{"n_layer": 13, "d_model": 768, "activation": "tanh_gelu", "norm_eps": 1e-05, "positions": "learned", "tie_embeddings": true, "init": "normal", "init_std_down": 0.00475, "lr": 0.000884, "lr_head": 0.00318, "grad_clip": 2.0, "final_lr_fraction": 0.02, "doc_mask": true, "train_tokens": 726700000}
MLP neurons of a small language model. Each row is named by its layer, matrix (down: output weights) and neuron, and shows model dimensions 512-767. Each number is 500 + 25 x the weight over its row's rms, rounded and kept within 0 to 999. Numbers have three digits each.
Before each neuron's rows, "fires before" lists the tokens most often just after its 100 highest values on Wikipedia text that the model never trained on. A number after a token or word is its count.

fires before: "2" 53, "1" 45
L2.down2595:496504465509468503508505527491442469556493513495465531499504518498490514480455487539497457510509473493513460495539530495491492490533449480512543479522468537515512488525527503471519486508472506517507498502489452453536518474500472483501464507543517538512544529492501480524517590490493481521547510488480510512524512490512512468474528480501511491448460506537500550530479479450495490477466478506458435530557483532446485534530505492501511508496438523504538532503453493544477501462543487505514504445503549506490471507488543463533436491503485492526525531497482458539540489488501522500512524510501519505495507513518480528522475528511500503473538529493506481512513480508530509441506523499515505504500475487491537516456476459528528501485444461484553474539508484511520493521463477

fires before: "\n" 36, "\n\n" 27, " " 13
L2.down889:497493502491448475515496455494518498505564489484492490489435508512523564510502472500518525445462500501479467495499498525518539536506475464483541473501465517531484507505530493503472491464491505486462501524538563521488494477553518519515503494501500456512430496541456474493499502482474477499496527474512483518510465491508518483511497485529502466489504506485492559513507485498545511466496496477513539527519447504482493520475478483458504468521508538473535505498456555521450509471500554500528508494503464498498508502513528509502469490530466481520506470509463495527499489513520495509451449512459514458510485499534489500496510522512553540500485481502471486524470461473496510479541512484472512468509495531485465486512491439498497502491524495480497511495534504497487492495511524

fires before: "\n" 26, "\n\n" 24, " (" 5, " in" 4
L2.down487:494512483490468488531514497511472476489491533526512510499533502522482519538538491497503479501549423510505530496500499503533491496518522471528509482513521527489471514542510501535491504492500477497476497511537499525491491518461521522444515527522527511496497490505484505476493512479478532513469545483471479451467525476446459509544504515448495511497511540491534469522517533497479479478511460475475448436477471517524516495460526446465466527526484487503506516531516520486522522500516473517500486455530483491469542563498524504492491502478499568491479474451493503513517459530487469479492446543485544537506482536481582519519496545525504497512517514461490455515489486522477488521510519497498463491487529548411459480511504473454469499495541501494492480455435502523505515475509528

fires before: "1" 45, "2" 19, " " 5, "921" 4
L2.down2215:501493488467480504490520486481488475533504462523485509527498488476473516516533505466445473487512484506505455511504476516507534484480492452501524498474511499471497474485492503501509534507479505500584525497524516522522513543523548482503491473482483494483518486524518529463481527484512522507513508492486471512504505494520509459512529558481491469480457481499509490533545492448462561512496503486541491474511441502511492447510488495550507513511522512494473506491531491525513481499525503525521503494503512518518512489566444524512468509520461492513521499488513511511529471511488460496540511522483508511538506516501498470488496536469531518505473484497542509446545546473545523505494524512506532492521469528498451487459500486492497447511531462485471523525489482477512488483470520

fires before: "0" 25, "\n" 24, " | " 11, "2" 7, "1" 6
L2.down2099:495517507509484524517526486532517485505482543513564467585490485484481553530519491484480495500496586502511452514491513500478509537535458449473443502478524466449530469546507485479529503496457512529573499489512516491495508479482472492438482511515492512505494512465458474457503525498483498539527437473456523493492529483501477518518503474478497511543566528507471545516554478520496524492486523527515449476522529472503508469502486507532520491501505512522471512507513476490503475483517552522477495536464527533463491517496514506491513504494542531514462500486535515506507513479488545495472528481494486522515512506478526503494513511481516510527515543457467498509461531510546488452486535492466533516497509453543454506473508466514495506508513501494517539501471521498524469500548527

fires before: "\n" 46, "um" 4
L2.down1558:496510476502485482491482477507499482463470539516495512466480502508493502547474510494521508494512504539488499524463439526468491501480492497447483462495541527493505531453535530492504474487468483461487476506459521527531499519488479491471526453535547569497498532522514501474489476511473512476555469507518503500490482517459517434499526515478453515494525524458497470489458470534490534487485538492481502504497472465475477450486503512544509535547488483518474550504507507499506516460489504498528513480471514481502481459471532531465472474503481536525498517529468485527463467522489489524501524464506524522496496478499533483526520503490498479448493470469515483557507491489486502441502514505507472490504507506490472497485490494523469530521475531471515523516479498501492488494475479

fires before: "2" 41, "1" 36, ", " 12
L2.down1844:491501493503479524502496502523547464456502450523479540576516518517465487557507517478469565504539504501526496498508550471507511463532501500476555496517479502489495497494531490490500569481509536499544511502492512466545508529509507508519516499467568514460502502461483507509486545482526512510502480536483538526527467509511477519475490529482498482484490448510469546521518471497490500510499489484509524473505522508527401522461470495490468503508538529523473515527491512498524506462510481534541497513508523497513494464515499506517492517494521522490472517518441486504530452486494449507542511499523484536496524521491493497484493507477471511485478477534513533520502517499464480512488517495528540483479499506541501477469486559509510503504481475490486511545484501543525538512480522

fires before: "2" 41, "\n" 9, "\n\n" 6, " place | " 5
L2.down1376:478486522514531510476525501505497480514531498527530460517487470482518468486506503525486480515471489482474530513492519479495483469502452482490539487478515516519489506555516472568477472510535481499469511510511481498503514463497491486494504527493528517512515446496502495494518469482476533508494543487526545518525509493517502466517522502498502460500492513482530480509504458476500454513538478515472529444481493530496406530495543471490547496511466531513487481523533486451487483459483486454530520502507511447483489491495532500475525491480495455539524495459513506471498480541502504493525545531514510527481476502484518541474520504520542539506530533465523498507492501532520439567433528500501506507509534444539501487492480524464505475490483524509537490489502535483438487500465477

fires before: "\n" 39, "\n\n" 35, "." 8
L2.down2488:492482523481514523479473553517528528518502509488535480492507492535499495540537529510484460489464439457506509466489466506528468473544490499494513467434529491479496499515486537458533532471460472513544487508519502500502493495488537499528497492486491490513453507516547496493507519505538508456529512499502501497526510526531524494477523511534457495478550487507509542503485503464481537534507516457507531467525509467527536511468472484454552523520485510521501549466495524454541519492490495504483496490508493499508543466509482572479484504477496487497479537471513519456481508534440517490511486508501506489481492516493517497507502513502511531519468501504487486476547518520466509523524518488455477538455506495515514503519538525493506551467522487515471504532486425524477500514472480

fires before: ":" 17, "–" 16, "2" 9, "able" 4, "o" 4
L2.down2030:512488490506530506544551452520507471483500514503450453506528507447483466502484523487497502509492476477514513511518445492490513439500535466466482517492473494528491493499496477478487506493477510556515566477535487512502513477470467502478502503496533491514432488544509579546524525504485534455465426481505522508512530464523476508500525524506465516493525510496513536499498506470493494478485515510471503491506483526473528504493475457463536476493494517542475511505515494483514489483499547453504480530536510487457504521492525496511528493502492424487484517479518485520529498503533533524512488515476486496507494490519521474483485474518507496508448490511493470495542456516506493450523493530494505509506498495461475507469524539487505485470504454480523464471517533504501489485486447

fires before: "\n" 49, " |" 4, " | Apps | Goals" 4
L2.down2465:528526463483461455524512531512502517477524502531509473515485526540529486504478504492500514526511484495552516489517461498504558536487496497489510499507527482487468515478489509514492535515500514538506466494483456504517513472482487485444514503506512481514499518532508547509523507518498555474505442509518472442513535513477488489523491520494513468499523494493518518519492489477514496474454496526472471557499525518453509464497519512521529538531417542509510488512473517461526503426502485533481445534494531519469486497505534489508501477537515513490492508521489537524459447499467519492474483484539520510487508471523469504500513496543476477529509508525525504497477509516512516542500526483484486465523489519466491501476467529522502513491495540555509535504536480521530479493521468

fires before: "0" 32, "; " 16, "2" 7, "1" 7, "3" 4
L2.down2342:438507542479506490484508496437537467541467492542464504487433442469481521519541497487506492470500498520460477475503502512482490493496523511457484478482498476523478543503523538524507524485510511496513454516497543460481503482516487521495458502471480491489461489487517496444492525532515520477502490499477479504481458526522505470516528479543501494527547475513529510525498499501507489510510537531488510510517467489492495478509453526476523487465502514499496469497524477478494461466523516474474478535498512526535479514480561487496439470514494484468486477472496561507513488507500473518514479476511531550498530534465483508520548529544504437520478488471471499522511492478527502491527491511529488499483508494485482507526541555495487469540522465494520488486474516485484490537513516

fires before: "0" 24, "; " 18, "1" 10, "2" 5, "\n" 4
L2.down401:478480524497511511523489517488479508471539550527506483487448500518485485477539479482490476494494476504495480508512523519463495451509554464501489471487542454504515490515473499518542502431494469467503550505530490487525486476475502471476484485544500470500516486525466501517529504493474524542472488510504454523485491483516513516469464498454529456504512466497494483500542485497473545485449530510475516456503466495487528489508526492504475517520522500524511498522510490524490521485504497533476523514474500492478505482469473511501491465497517460445543514518509502479510539431524540501525500536565492509507526455481509546520535515506500474506468539485511508497540534498476490482479503506498508499547507451459464535501496458498496484502515422491493531493527505457467509445517454

fires before: "1" 23, "2" 17, "." 15, "Z" 5, "Ar" 4
L2.down1291:518521531482495502502505545509451449491505506493488498527471497517493486535502516508504522478504564485442493508475538524498545534536531487536522534489558501541508517513489500525515506469479492505492526494465474535506494515493506484520519472521504513485497476502494543525469481482445506498479494491428483502480495519490485487500486539503513487499475533530453515529525476471501523460496482482519459484540513554467494531476497518439520505475530510505507485482456519510478526500507475478466514499537492472462498502570513486543431484485448498552509524499482454489529519533487503486536465533542447506529516470489535491511449454504482479464529453549511503490502516491512526511474499521507463511507522505514527482497488534492505535429544420537473486535456523474502481546528529

fires before: " | " 24, " |" 9, ", " 8, "," 8, "% |" 5
L2.down1812:491548497538510468509565499528487522425524493509544514508505455524531493535511497530488531524501491507499519487503505481448496480514475493534516491510531501499536491500489490488497527472501515495498449492513502514555454535485491501519490513487517488492483451520504502487462488514535463458543502479481485507488505541497454465508448490467528517508512403489494521475500527501470451502484507459502482495510518484495512510531503476489521465484450505482500539455492497544533540469492480515482491532512492484488517448521547517529502533495486497476483516505494440499487530492511493473534541482532490520513500523505531533533478473492504493482505489517517495483511485489526491489507455490519514495495508517458510484519505482460512482497466480493486503496533487473464504506498482

fires before: "\n" 51, " |" 7
L2.down221:475530515504489522479512477545559487500482494521535559492526522519491514499543510522535504525457535524523486460513487564494516556514528448466536493500539521468521512513475480484463496515501516551509520527504526471507529543488505504517496509485481451477463477483481502483515486485507520529462464491528513504519515486520512523504521508461534526467505495519493465497494513481520497466496487497481489512447501503507525508510516514513553516496481478519508499537486501507490519481478511483474477456452488521476496564497521492526484467486474493506514541495484496537465506481511444506526524480504493475507521525489476507503525511533475535531466521480479525526456503483478541464485533535511521489515508523474501554464475488494433461474519516514515510509517511565486523510491476

fires before: "\n" 35, "\n\n" 21, " her" 4
L2.down1007:468492516485487483491478502515503496485478529460529524497510503545497514484485524493510513475499515475506551494500529542475532488554526508486544505483506492530514515513515528509567492498479509475482497548505513543516479507528507517499490490508503488502459497520442530495499503506502506505508516546470497480460473509508465461495523503547480509496515476496529530497478466527482508459496478526522490535499497543534529502483503542490534499499461494480493503509509508495536495506517494516470480509490541472528476485495498503475522492495445523530524533514497510510503485485525472453464493466507517466493535507515474500493484440517459532495501474524497522540537500506469535455458509518503505463498466489461475502496527513492531505527477496491543500500479438501494540505475502

fires before: "\n" 62, "\n\n" 5
L2.down637:504482508520494558517484505518488482465458507459509501482495517476465488496512557472490509546472468501518501473470475511497514531516533501449543521513495481521497523515488496495497506494516470468461526489521533497524530523500491487481545511524458468545468536476470520501497485454504467502517537499537470558542481502498537454510509507466439493520508516517495466531507482496507474520495501476487489531530504499462545461477535526498528519518463485529519499518483456530489528514485511525515488485470486505530485500491488534481478486515494488468527473534482521496508485476504522498536537514489477496475470482487557488531491510528470459530496561520504490523514472502505493536522491511522514501517484450466507483508490491505452529501550513467528527470530511495469489496475487

fires before: "2" 44, "–" 16, ":" 8, " |" 5
L2.down2309:473470495534457514514471486529502517498495532507495474508531480515481511530517510496529510487452467474502514481520508503498520505492477523486503476475512456505505467531499512528527518447492495523496452476521499511483538483524491469496516512498521450503475524516482502478513461515471531488517504525527526495476506489485515469456513465513556562492491450505474519538506490487507523472492468551473561488523482500494483518482558499519516473471499491521541478496470505484483484471506517457485533465490541574515479473464514518474461489493476497466513504508498491481521504469516486519547460477542470509523507472490509476502514486483519510511491484469476505525489544486502498507534484511495478509506533463545528515449567492530483504507499505523493479459501532501538496500503505

fires before: "." 28, " | " 15, " January " 7, ", " 5, "5" 4, " | −" 4
L2.down2406:490490474488511500509517538516494536484468495469511474472513465498490510476506478513479473495497538472458496513512495484480471501497480492515516527516520504532503491503461461540478517457498476475511510503500484462502477515490492457527496460508515487490490492535460508503521480474493530485480489500494466482496487509485514472505454503501503478503523483533476489499546522474488515545472471516502502503521505534467532479509461471475500495506506492536513537456480512471528517485505504502438487469506531490514528507482486515469440471451503503541517487440510548489482507480518490509501496540473482498471482499493483502489513503499511478478472471456484476513487505514480542534541486522500479481500517470504488491479502497505475507518523476475494507540477492525460509465533492

fires before: "2" 38, "1" 12, "." 6, "| Party" 5
L2.down2257:467487473500513541496469474519506524501504502514517523502517471456457515452483520496519532523488495518526508531467537494515508475472449496522483447502528512510495474439518521526494489511475452467479531534499542467523518492488524473476494504523566496521470462523481504478488525485497511503484458497494453559542451501515482451510444499480471483501464508466500515502482480507520537502488460456465546508508504535498505468535485497506470462552524524519503531492470514505480470498499453491517505514471494479524460503480504460500507446545528517514476511495489526457552504500500513468495522529527491519485471494511516484471539522485497506472462513474543463535460532470490463477498505519492510484518472506480526502514479480483496503485492501492481456509517521499472502530488477

fires before: "0" 31, "; " 27, "2" 5, "1" 5, "4" 4
L2.down2103:523499538516491522512516527504541487532494469506511476487539494495449518524514472529469499444520469505478543477467550463519525448476532456508486505434528512517485527524487497534531514514474449496535517483579481481507497542534520491463508514526508505448546496492536506531531532471534505477483514489503497505493512541534531477473469490488496451485511529464508473548530463493492476477548513505524565475457503481465558493477487498473460476481489526461485472478491440455459479490467472528487486494544536470533506458496483551512528526471515491488496535492535480530500499554514491499498492485482504545502502487464490519493524519514499485478518504473508462505475529455547506539532486528509493535499479483519502494494537501445519494524519510487522488512518515471508497470496508

fires before: "\n" 28, "\n\n" 18, "==" 13, " ==" 6
L2.down1426:489529514515461479526503522464513479523493470462489467523556520480502539508505523525511528489497527424477480531519520512522468529491466519510501511470556493465451540502527509505500536435491517488478478493531482430532477502534527509507488515500479466483495464497515459464473507521488537519462501494486505522559517480499491473490514518560559501498456522477495567498479528477472495520499477524503500506517488473507524486503513520541510493496520499478517503494494494495472484511513515492483487545516478473484519521498466515518457502477487500489473507480491524510493525516475505469474523480475455492498479547543493498463453501522510468480491528514488570486507517532467504507495503510515484471506530510478493522514502553466501525486484514492477489537544510521505538527480491

fires before: "\n" 60
L2.down1161:490515482510463485483514510543524532503531480540515510498460454501512533494527523495492482541494507517477530453449511510503501550517483515512553528509553495516498507538547464472494479510550473543492506459448517520518510544510513532560536448526464483519490469527437468528483519482506456527505485506482500510524513513514490475504422442465471499476533481442470469482535468486500502502496525539525493497515471545491503476534471443513560518491497487498479494497462428484469534463522490454514501536478532481529511487475517517533498470494515514496472499463496498509507498499524518491533526518505540481453501513489536501473490480502497491493493520538505519504524516502477487505524501482459508535483494531491493551481486494490490491517483505505517477547477515535540518498484476

fires before: "o" 27, "u" 13, "ine" 7, "ur" 4, "and" 4
L2.down1551:500539485491500531513404523493488536505495517525508475473492479493498509469510481495517483520501523495512487513491474481471438503515477538545481515511542505492451470507524504517520518502530475476428469470506489523501486527499515483539498464478492507487493499512489459494453539500538479479484489521477531536517519510488478514487456474491512435495513502473503506507482509504486495489474506491453492517524513493474490482482509546505469486492544531475526536503459478500480542524502498517487488458470517530461503494505480515529529489484527534473502512481457506496473481546506559530547548532515462485483483548505537535473485472495468506497489526489511480496492493525503512503461492515477512474494491494528462527527485492522488496489502515492503470499502482481514514511463501

fires before: "\n" 21, " |" 11, " |  |  |  |" 7, " | " 7, "3" 4
L2.down847:469484441534477523481448486515545548484451500499503498552499495511515490532530532512498526548512531533539528428512545538491521539478486485439539501473518517487515484518458493483456513563465536536506471512492540464492514563486519480466474503505508487537516488475493502501505512478512500504477520502480456494533528484507450506475477512489509520537525493462496458506536498513536493482471454520525464492501551493476512486508510507494488542479499505466504502497498473472478505469491507486471477503483486502445489480492524483509480500483516477501502529463488537491486523502494465521506487540548501474496543535518521486492490540546458527519493521502487560568518476500475488480481497534474523429512497520532444502490488492455472477500560528495504519529484497463507508538496503

fires before: "0" 33, "2" 10, "1" 8
L2.down1560:504526490501482524500520491516499510515526491479498503487526504566522518514477541474495526486499507453494528448480491497518518531516484494534510517538514525493552526504505505532507500461465485490481492494487515485497491489511535471473507462504505491512504524469550471513494463477438492504506521543516471506517534501525464553491518508505537515488521483471499500522499461509490519558508499520469487523494503503536492514505513513512497511498505487476509526467499511499511550526472485489455548524493502526488510502493480527500422495489503483524506492489525515512507486448455485516488483499489494538495448517530469515469467493509506500522545475493536468501514522519532487543448534511483486485552531501497527475517474515492514488509538474471511556502515517515503503513520497

fires before: "2" 25, "1" 22, "25" 8, "5" 5, "4" 5
L2.down441:488519496508485457475550474533486518468527512464506503458487511478455471535516540500523505567511524472534444501464498508519444537501517498458461529538522458492498485506481474481523502517460513528472461467519479515528467468511534531505505454480500464512474491481517481484441502522518480453462537532455531503508463468508480482532447490510499517487504491518496468488542496495503468539493450492543483490467498470505501492500482526520518496522514514526496511466514542541484513567513515511500476508531515528498475475470506501530469534464440525534454569463517508514503503484469526516511472484523465498506546533491494463476463544478505476479536486439485533509473495488493513503508476524513536502534511490504498482507502512467504495495479473504522465556495538486495503555523494

fires before: "1" 31, "2" 19, "17" 4
L2.down1077:486510508502513475452489488523505498517484504487531512536494456500549515515488471500503476513546458452473513481557523481469454486480476538496488485504545540497566484491481531465507485468494504534512523511526540526518537511476505475529495502477497544532523513554527514465473520494505495504498528483535513515505478492508524490558488527500509484470479490529485516473503453485544511523475511464502521503500526539464497513454523538534468526494497551522471501478488477511488521475490495487570524505455529478507480481498532490549495510507531449498515536516511526523456484549515547480470520515522503479521511529510561467495456510493539498515515476466538465452498483487541482458515455522488489482489519460501533510512493485492482548512532499479521455442518491476501533498522476

fires before: "1" 24, "2" 17, " She" 9, "3" 8, "\n\n" 7, "|---|---|---|" 5
L2.down2552:493522544481547496505478498458512496504552502503554520492503504442491471484524488557501478528491534523547463493481441478499535492506476515519494531503511533514449502468520575514508481499495503467481498477527476463509469472499467540501468479502468531434534533501534516530506484512506474527511531515523487526472482537484464502489537484507540523498520459478502492486505536464486508513501525537470525500473486449510477481490517513490502500541481512496500527491464485436499527507519495495481526538477517509497483507489547513542510505491523496494494490535510517461497512517489484454506467488508487519569489465491480557497521445489486532481534509500506519482523493523486461494465480523520481519478437505461498546489485517497450489504452482510490513507490496474498498492505504

fires before: "; " 23, " | " 21, "0" 7, "2" 7, "4" 4
L2.down800:507503453513465509460496470454464499469488501496503506498488442505498519518523490518455537474514476506539489503521514490511479513530453505515472503498435505535501569538519500490517527525485506501505463499487463487530520482500498536518491502482485533564437485496499448487474511516509482481507546459505535529492511481484529506514502484558458453495486478555526504513456487501497500461485490518477495473500513460515500526536473478457474512470463498506484527499496500479495511482529454485523481491500487502505476482469514471488473561517523529511456465483473509509514476517504543530501505546485481486481479502506475520451496512479505540513471552474524507506501561495514522487480548461510503532470501498542514447501483519491527502474528550518498502493495486467492560516445509

fires before: "2" 30, "1" 21, "6" 4
L2.down1555:505511511505485484522492493492476451511526464494470495514506512527552481470473508482524531513530464465451494489506506538487512545503486496507487505451498515504519507506498527489501557481474515484468514546507547480522497487449553496462492515513524531480441451516498511525520522523509498500514499524520512502490485503463521511504515508520489472504510498488464465538489477546484508511496489487492491520527495542488517543516497541497530496481451489493511507503512480493528544479509469510495509500466495487468494471470474503501432492488486487513457534466525532478495495507466481450441507529526465524496497504474462516461492505504522483491520468494489505516503538555467455549480447498498526439535457464512518479508516508514528487462521485493513493492487498423508500488527504

fires before: "2" 21, "1" 13, " |  |" 10, ", " 7, "\n" 5
L2.down1880:494511490488501500459498483464514537496547515440533482514437471463531483490478458472459484502508484530495522443511507500479522511492544495478434474540500469491516507479485484503445489481502511508492514495518470492498515521466456520519497473539499509456495483527468503488514420506509474446474456513507529492457433453492476510483520494536485503516511468535467490504509508505480477461570454503506512553554511525496500520514498494503499485454509525507494496510515534482446502515495465456519467496552495534505501525507519485501493555503522488515501494486526476470480530487504533500517490502541502458514454500507495517460479497521528491498495540462491476456516500517462490532517496504491471492506512483488470482512487500498509451512441524482497476491487469510470491528472483

fires before: "\n" 20, "- " 16, "\n\n" 8, "|  | Democratic" 5, "-" 4
L2.down27:500468504485517505483488544481505494502513457476529529484509519486516534502517495501484462478464492456497481507484491473516492511511489442492495509516522520483540497469524465506464466535505503501459497466466478532469481492519513513552507504492568491507489507541516498453459486553499550500494512466487517461541536472499550505538533557532452493471490487497501523495511522461493509486472452473448513513491509551450500469483537470542493489507499522523514496470499494551461499480456495494529504441477484487490536493505484460500478495503525490502451512517504501454478491502567508497498515474517518521497512496473540470543508482513503467512522496484472499508527516461508530511524523515500468537535486530485481540469509510495464537536528498434523489492541523503486536476506499

fires before: " | " 84
L2.down1840:554486492479494494508506506464494535521488462475497500499503475484551473451564461532489502516501464466486513440495491476527482504505533498528488479513486494524479495513513472471457512491499538476533508500483477495500530508461498506468482473476478500479473525519497500474508513524471524523487511455454477488500491536507492535490497511520485511470517470511516515462543471540467496526514502478486532513473535514434479503489478525522462441502492504460494516479517449501491522507566490462499451530562495523480485537464501510471478563481475514483458508526530483492549532506490496529505526510516492512482520495497515506489534506549537407471506494505477492498484518514532549529508492486514511474498521482526500429517526484496515451445500551516473475483484483460503517512496515

fires before: " | " 14, "8" 12, "6" 12, "7" 10, "5" 10, " | F" 8
L2.down2153:526503491535484492440505481517465499512516515483497474519479448489488498478515474448499509479525518540477513536546491473486460489537475474480481545477531483481489524523444463502491487528495481506513460569529437481471526501447503510499497502495496523523494483488465446531480510473526529499553474528519514535541463494511495512516481516430544493514495459484458516512484540513491462480502488538498538522507508506480505510518473527510483490519486493468503532500503507507495475492480486517487511477479506505493489528448471495499491494518502517507481533488499526502522495474485506551500498518491485477506520513512499522507486472515484528496489510498512505503507518525494515558502498452501512504526475507563524494524497491510531466484482500472506509535520493464478446506490508

fires before: "2" 27, "1" 27
L2.down1911:527490446559525492500467483492494458498504525488444497523509528538538485494473539480493503496508499503536525495498542519535515551513501505525513505492516505529496495519463509486506478481500489539459492544480477502511509538528488514523508482481500476511502484485475505497517494489507488493488482475488534479524494526500431512470510509493554513467556533520440480509473477501541536507497454457539532486477516476501483520492487477494543528494492521475505526492473491522510497500528508475508548518548513477485506505526489465506498505512430496535536472478514485518534491521512527447484465471516541473532507475496458485539464517502466477467471504503525530518516510511483526501478488504446547547497533499511463474461491521502447497496503468507506521470512456501502477510504505